From a checkpoint of a small transformer trained on Wikipedia: 9 heads of 64, rotary positions.
MLP neurons of a small language model. Each row is named by its layer, matrix (gate and up: input weights) and neuron, and shows model dimensions 416-543. Each number is 500 + 40 x the weight over its row's rms, rounded and kept within 0 to 999. Numbers have three digits each. A neuron's up and down rows have the sign that makes its largest values positive.
A block is one neuron, or neurons of one layer that tend to fire together. After each block is what it responds to, as a language model described it from the Wikipedia text at the highest values.

L4.gate409:514601474544565490486505512493439492507505497452531434520521540495484505536489577459548469545482448490508514510400541462435456479487521502510509529533447449447586497484516548521462466569433474435455472488539532452475454544455522537491475451469469498537571496424444477541486495528502516490478511463540513532543509541564480535550521466570502566470512537546452514519521448469433504495560
L4.up409:560532489455424554469515490493573533500500444473450494499493510502537489479465447574504461485440460414507530506523500549574501511436556460456488493519527517509593524434494536496457564538502519563571497504522490583484547503488541546537498436552423456549424480441464547523468523487485498563568548490515461498505552496461513532527525492478514485482507519485453503487454567496594503497452
Description: Mid-word continuation pieces. Word-internal tokens after a word's first piece, especially hyphens/dashes in compounds (Middle-earth, East–West) and year digits (1989).

L4.gate1248:452428444518504547498501544505482499507410430509456513499538461509549543489528451508474598552502509491489409453486541494487524488545500447520457535485457467428497500510467471436449531579487464505577516436535514463472500508488511536545473534485584457545495472530502527466477551515456475458521488505555510540501493507475437562440560533467455470478479494533468517579609488394549500523493
L4.up1248:520462502435515454478438465408571434513479446472396504541486428458543479543526494534478460468473558565494517472483473525443492550507556514427435578470466501541480526457480500446485466505531434596544537530491471587418549541536460547529491540530507500493526502459505510525455494522649489441491508491457559611553570492436471446429458534535483467518480402503496484560558450526443443473540
Description: Mid-expression punctuation. Separators inside numbers and names in factual text, chiefly decimal points in measurements (1.40 km2, 54.55 sqmi) and colons in times (3:11), plus commas after foreign-script names and opening parentheses before abbreviations.

L3.gate97:547553509539476418528538514402461431527537515467535511464465422503452520448482532507482449480505466485470480478479468432563471541438486517514513498491540557477498472543512471529472470500551542481511483487459494542470484558592491541479519558518530449566479516439498490532480464505422519468513508534608481532469487493589524517469513515498472514515523460496567528440446456495503453489481
L3.up97:520458521475526526516496532512501429517503433431464454579501480519502494514519598543543480410464542453510592506447486487500548484483510518498476455561524555440510474535498419505509524497497508535492495595610515473521486559498475505462469454517472475535542540534402510547498421505442467467560498508489518523469553510556486469437472503517513565517574527497466472525472476446564490585497
L3.gate227:535519582415499531482487512454535433505490431512477474504515551519498529497488499503595521483484469470556484441486479556421502499522447558493514521519426461460538542535518566467424397500537527444553528572506555522515533511483479500481510457532553483505481544526466566540484489484419530573459511463489527519523519487467494511432460430433489511542429429469476484474496512447518546477562
L3.up227:497504528510515494574527477534509522488501454517479543515476568507534512479486501512480553453495514530427530483448444489513475524474473500488498505447495508440463475440563433534503515499594505488490550534480493597529485515470483521479535463488499512489497489488493547431493478502524448560466536460400480482514538477471540524429459458510464480520463591509478508508453522541460487583419
L3.gate286:507508476412470538463516518540516466537537544517571584455553465436518551512498495475517394489510508558464441530406475478469487537457501534509459469464438489458512477496538512490542542531469542482490466517528603471476496452498469518531457498563507475527521415556406446510472430515485487529503507521524559509502507542502529479447491529485469508422502539487496490432494466445504571530483
L3.up286:559531429556499438518467548478486511506542558512502519558528473478476478552430453501507503506521510462495507473467508490488507542539522497453488487533459493418433506439499473482603452546533454519538537480565480492513487555470448483466464429569473481519546550564412532519487490510512491472412471459417552555509526512525458467499544524481539509517519537554502483511470517418502503472487
L3.gate397:534524515511548513471461513449538481480509500468505448518506511559509498546411490499503480467555598502468568512420463457465526506491507466516473512507492486535544469565438560570536470541512539546466470479547583450504541594469468546489489591532511465554507487556428493497522507512434535536458498544433499481480546411468517456503563544550459416550534525452469452459381445441515522511485
L3.up397:521541474583463477438482521513481517472347576431406501471518493486544491487524479529552550487550483507440523433439525468563519498498513470523478409452445492500521428513494492475471433462468485522513500519508543463561457518478493523520521488502510483468518503534436548472551512474434513530438520504392573533592570509500498436495512446481473478438500479537457543488454501447531505433521
L3.gate443:468571515474559558541516552507507515556471484528500524433477551423507488453530465551496441520455553444530491506490438519544499519475529529459497462493527475483470510524521479466469506501527482516493518479461507505555492498558529473474499472600512398521539516465483464511461453523498519449478496543482470530535555485481470521510500442539494582524550552430451490476489469478429520463483
L3.up443:544532538481512560546574522397512535508496567504582513472523502467481493520478499546424440495438549492498496487532471543573430505528455519502460498523495450511487564542507425494491471568496567532503433453378460492590494476523515397468533474473518504527608534420543464460466451443544510459504465557553498549497590508496450502465519420575520479538551504463474480470504479551513510486440
L3.gate573:501521527534553495482405550507457560455526423517414462458539601530479519502516515481515431451539546458488483462536485516416535471506529574510511443486476526436566505498521479500492441532577473645511395498570531462437495484526487436479517571552481483483553539516531469562443500524517541539578445497504519497494568485518474492592513483436493428492443483532477461472484545477493527479511
L3.up573:546558502467478505486432453545562586461554522477462544449486509473482443474472413499447516527535539502505540499487475485568467486500551497550497547441501562384511502518532426513475446429532555445527489404479451595524592498520477554534572457424503491497442407478490495504495486563588511525531509447595474547445479415476495438486531509518472490523549499458480563482504516529432517444554
L3.gate791:550563535473550547522477446424507529518533465546404497470473498570532502514419480455467466524540535459524534458477491598447491500495463549405528441540522501536550474414570504555469629528508503535536493473526479458466451486545568506422529497576510521508468578507528416566492456581541514457500478546586456433492511451561498540554422602468502545546511460488459452565492520486540452487438
L3.up791:534562495496456531514484486457483464486460558541455502448504507504497524559428533468477583459563470447489528463540497509446449524510502497511496560526515437585547479478514537527461535520408541492427508523591474502477466475505533520495475468532499456544532522528525421488474539595534578492528504462473483453515464490549540529526525483491434478464544468543487473502511529507535483418487
L3.gate813:509552494500535429564549508551490535513541481544491502563496511455460544495508455545474510433522541514511486547525491479403496482482512521516496508442469450536520494535533511578522510558470522489519543470481545505542535552482490492548513509489516487441542491516529450468535491537419541417463527559424527546464504514433436634518453509416485448508481537486506544530425471455469499473535
L3.up813:458547500489562488548524511412545511535515515506452479478498507484488521510461572478502442472422441494476567491460548482502524455469463509519458514447446498500491504448530418586513490469465514453428434569465453507445429573454475515480543526459522480505457495489465456497474490470539483443470583517481567520454471597470484526454513492528516422505517487503525495475561467451500487411500
L3.gate927:503485506545530530553498465513509431536485479484492496450592451469521481458449505518466544495481544561492548493436527449481550511477529531518491475512517472531497505579493498489516485471434472490482477547480469540527530540440546481491583527467601501520486512534471487476520489462466498443508505537488553450546541481538506530508519450485447543507505512555462496566422493513574521515525
L3.up927:534482486513537480503528532579504476505531509538543494501474523500489487487516509440522430474498521431494559545476484469498485445504467527464516487468518488473496469582469522503508484511461471401468501464555468517494497454544468487436441494481512444555515484425476477456542498502539480498449464477505526413518523507455511485513409476472549562525517469455470443517452514598467543449464
L3.gate992:514496529484472543470503547507500483455514563520523476532449446545528538605479539501509479490446518455525510519537405483541525455482457515493450477436557469541525472522496435539474470632517489483416498499556468515510517523506492483581475496495479505500541636469479491427564527524456478447465470541483487491491461510430502483500452498520488483545448498537451452479486520484550495514521
L3.up992:500513469548429539471495487488499472521491521400455491502537460573495500484504485464459442449519534478453522538517486536537519546479466486495430506508445512503551451467485495541530466562539505517499514551542555480499448502439487552548477535536573504439459540596523541481557506496515466519449415507482551525486566499459535523463552472554502519551460483535472485545527446514599455511495
L3.gate1021:469566545488472493548479472497572488549445510542459467480527375570544487493460468479516506554489480511568534530520528516446498460439478553504466445466503525541557500584519523511571490502530481498437457482446478511520511491517447521459594540550475488459498485507495494510422406512485541489483585528501531503537533523565529539475455455550431473498576531469493493442473514515539499391494
L3.up1021:540464533487612539495581518478560475503537524539560507472464471485481535498495568493546508490516445524528583460512516506506532461533534500452459456543470537505555520503472500535491495505443498459478497521509390540516465471527466517461533582467467528479477534533500520515491495508439494553471560521419535502432454450545544519463512485489474564499557545505523480508482496468504485537446
L3.gate1337:501543501503515484507459563504527531506472460487519448472477483499551588496469510533516563544477576493506496487452509473487516449450461470486492493484487466514536511494514493478516498535456431531531434481487512453416485524545513468512487534578473538473539510525573462530515407528465524535499543564520521418510507490562454511512475442500565469521504498573459460517490384482517509588480
L3.up1337:483446457438482534438520445538514539496412506457507455561605503462482453479497589500603522466489425492423416513540505550529473550519577493507479450602520493504496498502461452463511512531530473486456461541515533530459454493475505490424468510523511451468529473437540515527529482531431437526514422565457497502494531459472481436499531490498481490471506546558469473467588509467588467501441
L3.gate1507:539490539547511523536475448489502397463496468510501441468506517566490554523435533519570502522510504485448541494490580499442553432494570525448508480480539510509499514483450529460474524582467520545548502458491502474497499506517444537494552578589565450478545516532445508493485447522501487394522548539517505488478571499509518547486494515459531516549559602503490466517545495518540469509444
L3.up1507:506509566508567507476478459516478547490448514433585480466521581540451551436429481511518461520566449526482537515502434559472529536510580482528525437466487552399477485423450501521466493479509567480416452491484503553442488495532472539494599520513493475495537537591509545511532471514485519516500549556541537458520585483543491542558549527452543503483570533512467525476560482525544460553494
L3.gate1985:529533510520513568484476522464511485491447552434544447482511472543426479451515497460532402496515544400482446583488486488518492464467517537528465460495492431500516491469494538537470492519591519480506572489487531513421503507509507433496442531555518452538459502504458506539492483475476525463489495490463497452461466482474533463497499486504538548541545512459550420488453460598536590479478
L3.up1985:520479473511511542451476527502463481468420491565538485536490581510488536528489506437577520499483488488436572514541476491516504458496487477550445441480503480537444450569530472490534483553550479534525511576564488456455437510529514531527493521527460538511521432464491490459546436482491427525536543482497465474451551451528499499529542442457489570527545508403523435505487418538441467503519
L3.gate2087:523529528505498480428494518520528511462623450530501546501454525482440480559497441445424489513491467503501473516512495545486497516427499642451514522548471466518462491519536580521518510473446486496490530469407502501450528547513502525441484477499524378422495478453508472491498525525500552543533451507452482532453553430462509551527432550427492570498463533477444496513533457547468499454518
L3.up2087:515504475485523455466468433507479483483527520464570446463513540497461513550434460496508540409479516553461472474538521508433519507411522574490476463464465441487512516492413574541550538515454504544513515507391478494519528503483472452473536443562554482497554499474560517484503471467506509536480514490439502526553535462474459533481493433536558516501511546524554477457484473536538537460448
L3.gate2250:488477491442562431529489508435484484482478538490475473478481490465538475453442425551584473518484546484486476496461556599532508452513495520554500497451463534473504561460502478548546516518444475432480486472435447514514534497491511537494549524459498533521519488479507471426444483555453446517483475562492534491443562528489535470541585550545488525495495474502455504503537585472478508540541
L3.up2250:526570466410538500483506504563423570494558540529577494484524529459549608524513524483450450472529543442508447524544546485493437463484434484538475541493515492433564476500502459436459566518501465492545628548540476600528505549500483495562537510575502485498462433485482446503499484535425434522483550479458430512493540471513508528490527555533528491449532486518475485505513491534529464596501
Description: Proper-name second pieces. The token right after a name's opening fragment, continuing proper names and places, such as St-., Ch-ing, Sham-ak, Al--, San Antonio.

L3.gate137:571486504470484547446543511538493483504557530528518454507451463494458589498458470489489513478532517382462409539498503533456506485561540477490495495486505544544511499495505463458503542538508457507460515542516490488430570509582509474546501549567500481521448448572487450580535508414521545486529508495507502587488518460566468512529536558514500570466570485501534483536455497461478540549443
L3.up137:588483481530474448521530555545484470491443490492458520472521510524448505442457457466498527469514495442504422540492560459458460516495528468510450533473541560512463516498459528375505412467521521502520529441485499491535570502542450504455573471512410461507484437521517519452534554415504527528503481496481484500525459460549504496489474448537524513497469479527502498526471521470477588490480
L3.gate151:573433485537480526569521539430553441512569517481479501501513460529535478512452509448467519469504498460579450536493424527527482507452442503555499499509499520473483449495479515500436517555543480521487503472504427446534545502508466569503478490496434539497497497460498468475503528486464481458522555510434471459454592427440488459527528504528532560518511458536520511450529524516498478547500
L3.up151:580525435462549434466558454542449416459501480510438524489568468496500539561529574528520523539537464448424583463505503541534517502505554463528520500513463492511527501514546513465465529537489484528472486494545518518474470479479513518468515485510545505502409535543565494475526447563432516474425468487500451529549447481549471477517399528476449502540495520552514553461579495400545526515536
L3.gate507:482492456533484516480523471577484586547482448536509489490556546502507477487512563498486431562497550480571493498419517481512552424531505428476582477511493471538451487444544508546573461471581485508498534508549511483518544477509482475556546520434506530539514517462529527548535547489449507495530454450469524482555476493499548502463486453504488496512526441468489502501546506472485500491545
L3.up507:504555530422485496461479480506486535477466426485474524550520483505552475512533536561465584532484475507532565433446530563645484509568514500478465424454502493468442445516582514549522440478496510434531559506490515573619442479537523570492505516509489539483499463542523502531487476536429471587506442427476532538573496423447514452468464509532560478486496535527573443493505503490437479543530
L3.gate630:490560521491573489513537546463515488541473485415481464534532436459600536474523552558512552500578490459590501506451461570518522535523549426582480499450505555514448477536552579523557469446507431477415514478505488523509457482490459440513524514496492513537508525496499427443507522543457544497518486476480546443430521528491532500532551421524420434565538452633479485515559540484520537493502
L3.up630:535450440499560494509509468518476520464486511534484561549451481440481500505541481490448506449512507509489547465512512472514469407480522535451553527453493551434468574453510513470552484510498512528492528521529463417499539480512458535529491476498475555474507541436528567532498451565561520536516473518490506558531493472438530555485505511415547508477489435474522541479477553504411468502485
L3.gate732:513512506512488536429490466592487532493524484512485440531594475567433453519478496565506493464547533504426445520498556539437519504459504540502492477519526486517496587555467513478480500501561533453505504451486522542475545452487488447481547518577453422523479505544498538490462536463480457434516554503513489492540499518427480516495516426483476542564448488528477466589501462488449446511505
L3.up732:523431480502543559457441486516557488405518511519561517504444464429438463466538546537524483497519533460501446441468497494529556542502494499464524494509465468526515485507519515540575503524491523472495456502430549429576490446570449463463469525439524542468526581482530539568551518474520505565564495538487473516523457493463499506444445509450454512513471585514500537539485534460544423367579
L3.gate852:533506455491566447511523529492560469524468431488514487455504485481510531486534474497588582448539529494517475527483529476477499465497541523452547440569523509477472514379528537466556521496546468518496535527455551503387459563503520503540530526524560489449544465483505498511469540438479482470550463466586539561515468504503500530478480527560498579494500470537427491502532480470501510433538
L3.up852:480512438554526541498526516451548500514445508549483460398472469458521512438505467529549515470481542505498453519512528481493450498473499473456425619525478553437509440477493488525542443514506504525468464446504498516454452482507577507506485533515497538502519447495561479432452558528584458498544439474594500498471484483513511502469594519575448464518468566601409484494499434512490488600434
L3.gate1005:516482470415488550482544504454510531486524414460516509493572520505495530486525497533549591563510508413479482461514517560446511527459538498518567392558474484497517538488487447567475483525494519546533456508543460509485511553494530473492484493485559474487437462532492500486371522491522547498548572517494497523492509429412496504514443510453512461514438557521550575527481440559452469523480
L3.up1005:517541514530526481533506471505487519451527504507514525489493534387465401519497445450473502526570580500533553527457469496533500515539496519506413546412534433510506477513502540570502511465529525524512466487552486538503505500496506517507563507489541553502531388515539462528487443535455471505518492477446512519470544520428478463545489512556504399474475543528491516521592461439454441487485
L3.gate1095:503496531518521548429463461442489502465500463451409406435531480533516482528563483464568481573513517515483526516507510529461524521546477511470399483507442460570516538442493544485463473516547514522491465497462576585543488477489571517514463474484472514527455513487545488464509513528515422398556545481421471494497489409521507467511453456557485502515462521470495494523567546538518514510488
L3.up1095:465418540528530494536468525490454477428497471478509577493528491418566484502488517517538548544495471492477502480519483550515494501536557509392508471478532437516456506491548521421386605555495540454555508494526509470555491482497485446523547514512466543549579518511482524440485506490505527433541462492554488520474499497514495453493515539483489553490533450500511537493462518476505526570516
L3.gate1490:495519481522485442573526562477498483438529527518534506498486451516469485491587517534490547466516512433457488489528470528539504537550525506491422504475494472476506461498601502467525496541467424495481503502499532454519443525523435509466545534539431463555484584515461483542479537536405528452550499535524450558509511472547559524570495521509479467513565518477556506487482511480485501574479
L3.up1490:574453472471453513521588421439545543490496410468515491442529461500520549496475444535428499579493432562530474446555563487505464505494494517454409488540451531553382508504561503444529514532524485486520574415479512474503460502442485493454465525579428480539560464541449563439508526492509466474540490475497497521550507494494505502537563566503520488536444485500544459499505558525430553556494
L3.gate1649:550482496493508438453515530458450420440547475506521516478549476473452423447486540543516448508495506546483560512468477528508454487465554475450479489463451466547504492449591545488542517551553469561445528478467515515532437560450497440525517538573491527454547628503506459512496573506468517459506526450436460463514469517490531549490489452504514545549485519456471481555572485450480518480515
L3.up1649:462518474479538493462478512544499488476539544513477505547519497493576442539452495486505560480569507543507501544511491530554509486517544468487449430458486484454455512423510478503408570522506545536467534563528496525523508485445549556455471456454502486462531550456467438545454493561474460498510463473402431419539565516513491515502487541478517506471523471435515459488482441486541539580524
L3.gate1667:491482459519572553518557524556540495495512474535551494455422473495444531486528484533514492476571497440471525492440518495522481469478505516475453470487436423541476475478497572515517532552520491544530508533518451523514516483459471567483481480586480544526509501516506510481501477509483514462496452592513425502505504513543476511464449441489505509459564546431531492484462537542432523540523
L3.up1667:480465553544503509515536481463426547548433551503478463444461527480551486524542484444512491489588536490515456473464483479549522476540496460508445505567487472470473483429486477471446416502453433452456497524518467514509472520479494500542472525475509447464493424422504531488541505492531461527452447513451573465532503550482488480462437484508518435450471473472517552506551567533522484489563
L3.gate1794:534465546511488493561510423472491479416524486520389503500519467447486481546517458522497541548506522470464544540506520541527506488455562511438462505427518511551423536497452447483481546479498497511496516506499510499473455531502566500519440480466491487490522493422535524484384541510485452519481482516445518494526465474520457514560485485547517504524530502546486494603460465534454487560513
L3.up1794:514544520480500554514507525442562512409517475523545459502511512564472556524507496496496487428477555508506511416558518519474482577572482543575482524492454503464517503554528472461511515533497528515508552478567516509482515485533509544511449494559521529449532534569501431535470449449536459490526519473495505436453584518498517550491470468468458464482447529485501514542523481548386483448492
L3.gate1827:506478479464449446502557535513478452471506511497495504535460512450507512578484487448536528573557511534531506498464463466477537479541525539596499480505375453551486512546488534487438481533427489552495481513483613436533464579517445555468503551424507534527467455480514508512513543464495499514495508497552524422465486493535465469526543486433485479512424464431572426494484542524484488488518
L3.up1827:474539534517463511535526465513538522526479501562513519415540459501486501464497512494494463513520461522494521440484504474587426558497544467530493533519517454520582544453512470483545538521485449497531480513424476514464460515513532508491491568503490490547425489521422530531495462559487504464478540456632525512591535501442554484445428500405516510492468490518600459459519455521520501484506
L3.gate1834:487491454529461517433473492437499554472519423488514527468540477493498502490490593492584426516501524495488494534488487487515566546524546487473501383527484502557490517472518441514546442568469513500580547476554519447505490502565544511539551477462503494530407445492489447512454502518411492552462471615497549555532541466461505473512477554541415483506477474491490505492479466381512495552537
L3.up1834:474567506523515515550523410452492513401479497493508518487473527513499552490566524550519435489505469525507499567540510487491588548507434500493544506460458599499485484468499482524499398523451556445515493405539509552462533440537466509480484478452462530500429502558521528509487464500500517526438460460527478467574536482519544514482473556465482483530488556553463570447465465472575472499544
L3.gate1918:531431565526510520458524536543563513473483525421510512494481472470497500518544507510513615565485504478520505496466481502510455537534534503528453484547482495559486548533479528497480439542491495465532442473472557497424492527519516552510511515519461501486488576511515479557533440452526513574519481578520558468453546493550461488510469478544483602556451566532414473474442427499489440513490
L3.up1918:421463526478465560426521476475463505526530475553508509510454505502480521478508524463548512545548550518512524558490499533531484475460526558525424454512485477480495503528559535411523484514484521498549464513501548519548542570472509460521524555497489446488478505565457496561534479471559515518481532482510477537567515445510516476415443452503485516514548457493534478527506467459472520496501
L3.gate2129:594453527478529472581525572498497457461531455520550486464525498479501507480461462410466597493504494489472422478503534482443456463535432519475510489552497492478483497543496548481484502521537542520471456508507463462472452491513541503512560510510518451542523455535481537486549501505471530511517496514541470451522572531439506495587480477482424517465566493550522479623529466493514532475519
L3.up2129:517497497574511499434482444473503470515431468505596541474502504565511515447483459525435508520511438533575479524544476490500565499550508474411496458554516526535534538524463507550497397506491541475450529524526487455508478559510523538450549532455550532517540498553446511490429526541540519502440510507443555500467519527537504539479435545474581435559513501535428501523499503457477476432464
Description: Mid-token continuations. Decimal points in coordinate decimals and "No." numbers (53.015871, No. 22), plus second fragments of split words like S-ich-uan, Car-m-ichael.

L2.gate572:461546445397483509544436532536527522462554521548530519435500508463480500505437540442497511488532526493480479471477517423492430449572445484554519459506527510517520499531483492546494523525481508490535472567536500542527525503501472498464510435531517440515558538521482506472468525557525490439494513518488519532568487437517507497556585502528495457482468548513540464495506440456468486477516
L2.up572:510488507511511429514528489471444520523477490524544449539511426442523458485478470445531512485488469486466414497526520546469519540572520502502481541441474540480493485527567452565501504473502471450531467574467526524461601446518476528551467490458409448474507544472443501533484494512468526461448501478468441483523451506538467417501465516500463524475488422462515497451486478489524478473497
L2.gate610:490449427522504520482486504479520511547465493396511549480542517480490480602524527488462519529471464521508455469434512480488430482448458571487526515510502540462570472479427561544505459492532516465562482463478485464529501476482482516450537460503548474552564485453477458447498547514438505505490463524516493488411492486541587489472491456511490433440404492453507507487539597579518515487540
L2.up610:462536572523565508526485545580472500499542524403540453443531467461536515518459526522430522514484541520495454487469466488473534484445478456429442519453506529453507473530498594491481481442530482485512451531548521457539495535507495486413463499506541482512487448475479459544439456564493497552515548537469525530495476535528503569430572463484509566416443582523486562494509525413502467431542
L2.gate1070:492485455497495485528506509520452545449501513545529566488541509470472563471517454462502498454596545511523478489502435491461471422601446516535493463423508508490569508513463551525523519495478507499463529497471516531516477532456485518465550457552399472550557511488551529488502454508464466500531486496484418542415450449519490533501465432413468477526521482491519570491532563460581502476514
L2.up1070:462462433486498484492452549479467487427530521527508454497517429483448549556546532491494496473540461485517479497560468479495495516558521585485532496478505530523528541510514489526477581522499536521484527478533499521521574591456472475529507496525519462522538564554595461514468508525483547453479470520480476551470506576499505473473457471455489518479475565473496485504503566474450507495458
L2.gate1208:520542503561573610506476510523498546520435504530523486426459493568417503486504453541495534508558545456548489522594484463445510460537476435547574525531550512416518516471528503531505455491483586474478413551504537544583521497498424422466528482520527476473472464586519531516493509491458539474476484444500545482502514486477437514443422438502515499527447497507559552523470546435544508519573
L2.up1208:522522553522509489602425551501485565480473537513586428505447446516515521576547481459510565543472470589487417467530503506537466514525486467503466527549467444483472464554577424520565462537558464468529550515482554465519539515488456486534533402578530501533517572490526459477431514482537465488516515478559456485447475514542571485507541509513461443468560450520584461515398506380512488512505
Description: Name-completing tokens. Periods after single-letter initials and abbreviations in names (A. E., U.S., Dr., Ltd.), plus the final piece of a split proper name (Denny, Amina, Oriens).

L2.gate522:575494468544482532474552484513533513472498544547515492510485462434532497449507485516519446512533533593506522492496489481565517606516480465459540553491473482460414495473558511579505515473391516519521465533463473514481576499553455507459515476464462450537487491482554545498490485483483527450546472466514492437565497475547441470480403500504491499463525466534531527499438577484414517479544
L2.up522:490558510474448507449551572578564586518485555468475480496437511543489467523485485398523467548461513543522495373485541521501465539542545459448509557496501454477436439424506448475539458434503524512523466509449484488545593512534525540486509468505561473513503478483504515508539494493532570592553528459480453533491512486473448547517494490523556399453539540513516458543524479477503565521516
L2.gate615:492464465541494486572486509560504459497454543430469498520501446510497438504556509530515458502510421491436437468472414508487535482570480511506510466527481546499469508490494497486443486467492512494411526463473538503508506556564528514547521499454523488505401516467477498519428562531441522505512469505492425489495483511486520481494563535505473548533524454502403508503546537561541464477458
L2.up615:452501461480440488514514502485462528468530537518527508521481492527511515490440496485455500470521510442500615519429536434473500446463515483534522529504456480540438526538473571535494459525465500494519439505438472491494451546460556509539536496524567514466560553488545448519550505503478509470453562506483448480453534503397464507490516450513510490491492451536459399446483538493486522498564
L2.gate1363:451506510490436554537487553498505461461498515511474461486491488531468487536543509438519546476601525502481519484495517506416532486452522521510493503560498461465499445443446556513505486502511417515475426494522566523538544485549498457516531535513485425564493483511540478603444531494461538523494486515465540556487483398458499535499500553501409474484535386571528466516449460405504508446525
L2.up1363:503460502489518478515497514507555490532468487474517460507488405452500479433539527532455515542484532526472493502531523471500536463521451561507477518510433404433515494510519558503560447508464498494518506381450506542479551471588536453488534529501464498425502554454533471471519523433488454556472493402519531535512468550488500526541589507568496548505456559541566503497509468547484508527537
L2.gate1592:485469505473503501479487515477590469463555513474444574470521449526502560445476427440509508522535486455474529437515553549563453543475480505430465507458503432482474464495535543495559550481565439418585436424517502549511523486524473507534520514481444523481456455523491471530472448534447559581563485532508471475548543496463490524513498463495434507554499483496525531542459502518566479521473
L2.up1592:464440535539476440495491536504522540505557504474457568497470468522485622458470498447471526519473428486578470432578509501512497524542501473546481530510503352474546507487529467482506521448532422441467467485474477526450503548518494561497528538545475488470492439531426440474490527496524516565551547447503516535495416556510534446449481519507509495536512450564545496520496499456480500575474
Description: Longitude decimal point. Mostly the decimal point in the longitude of decimal coordinates after "°N" (e.g. 116.3052); weaker on mid-word pieces (Reg-ional, Dichlor-ine) and table "Total votes".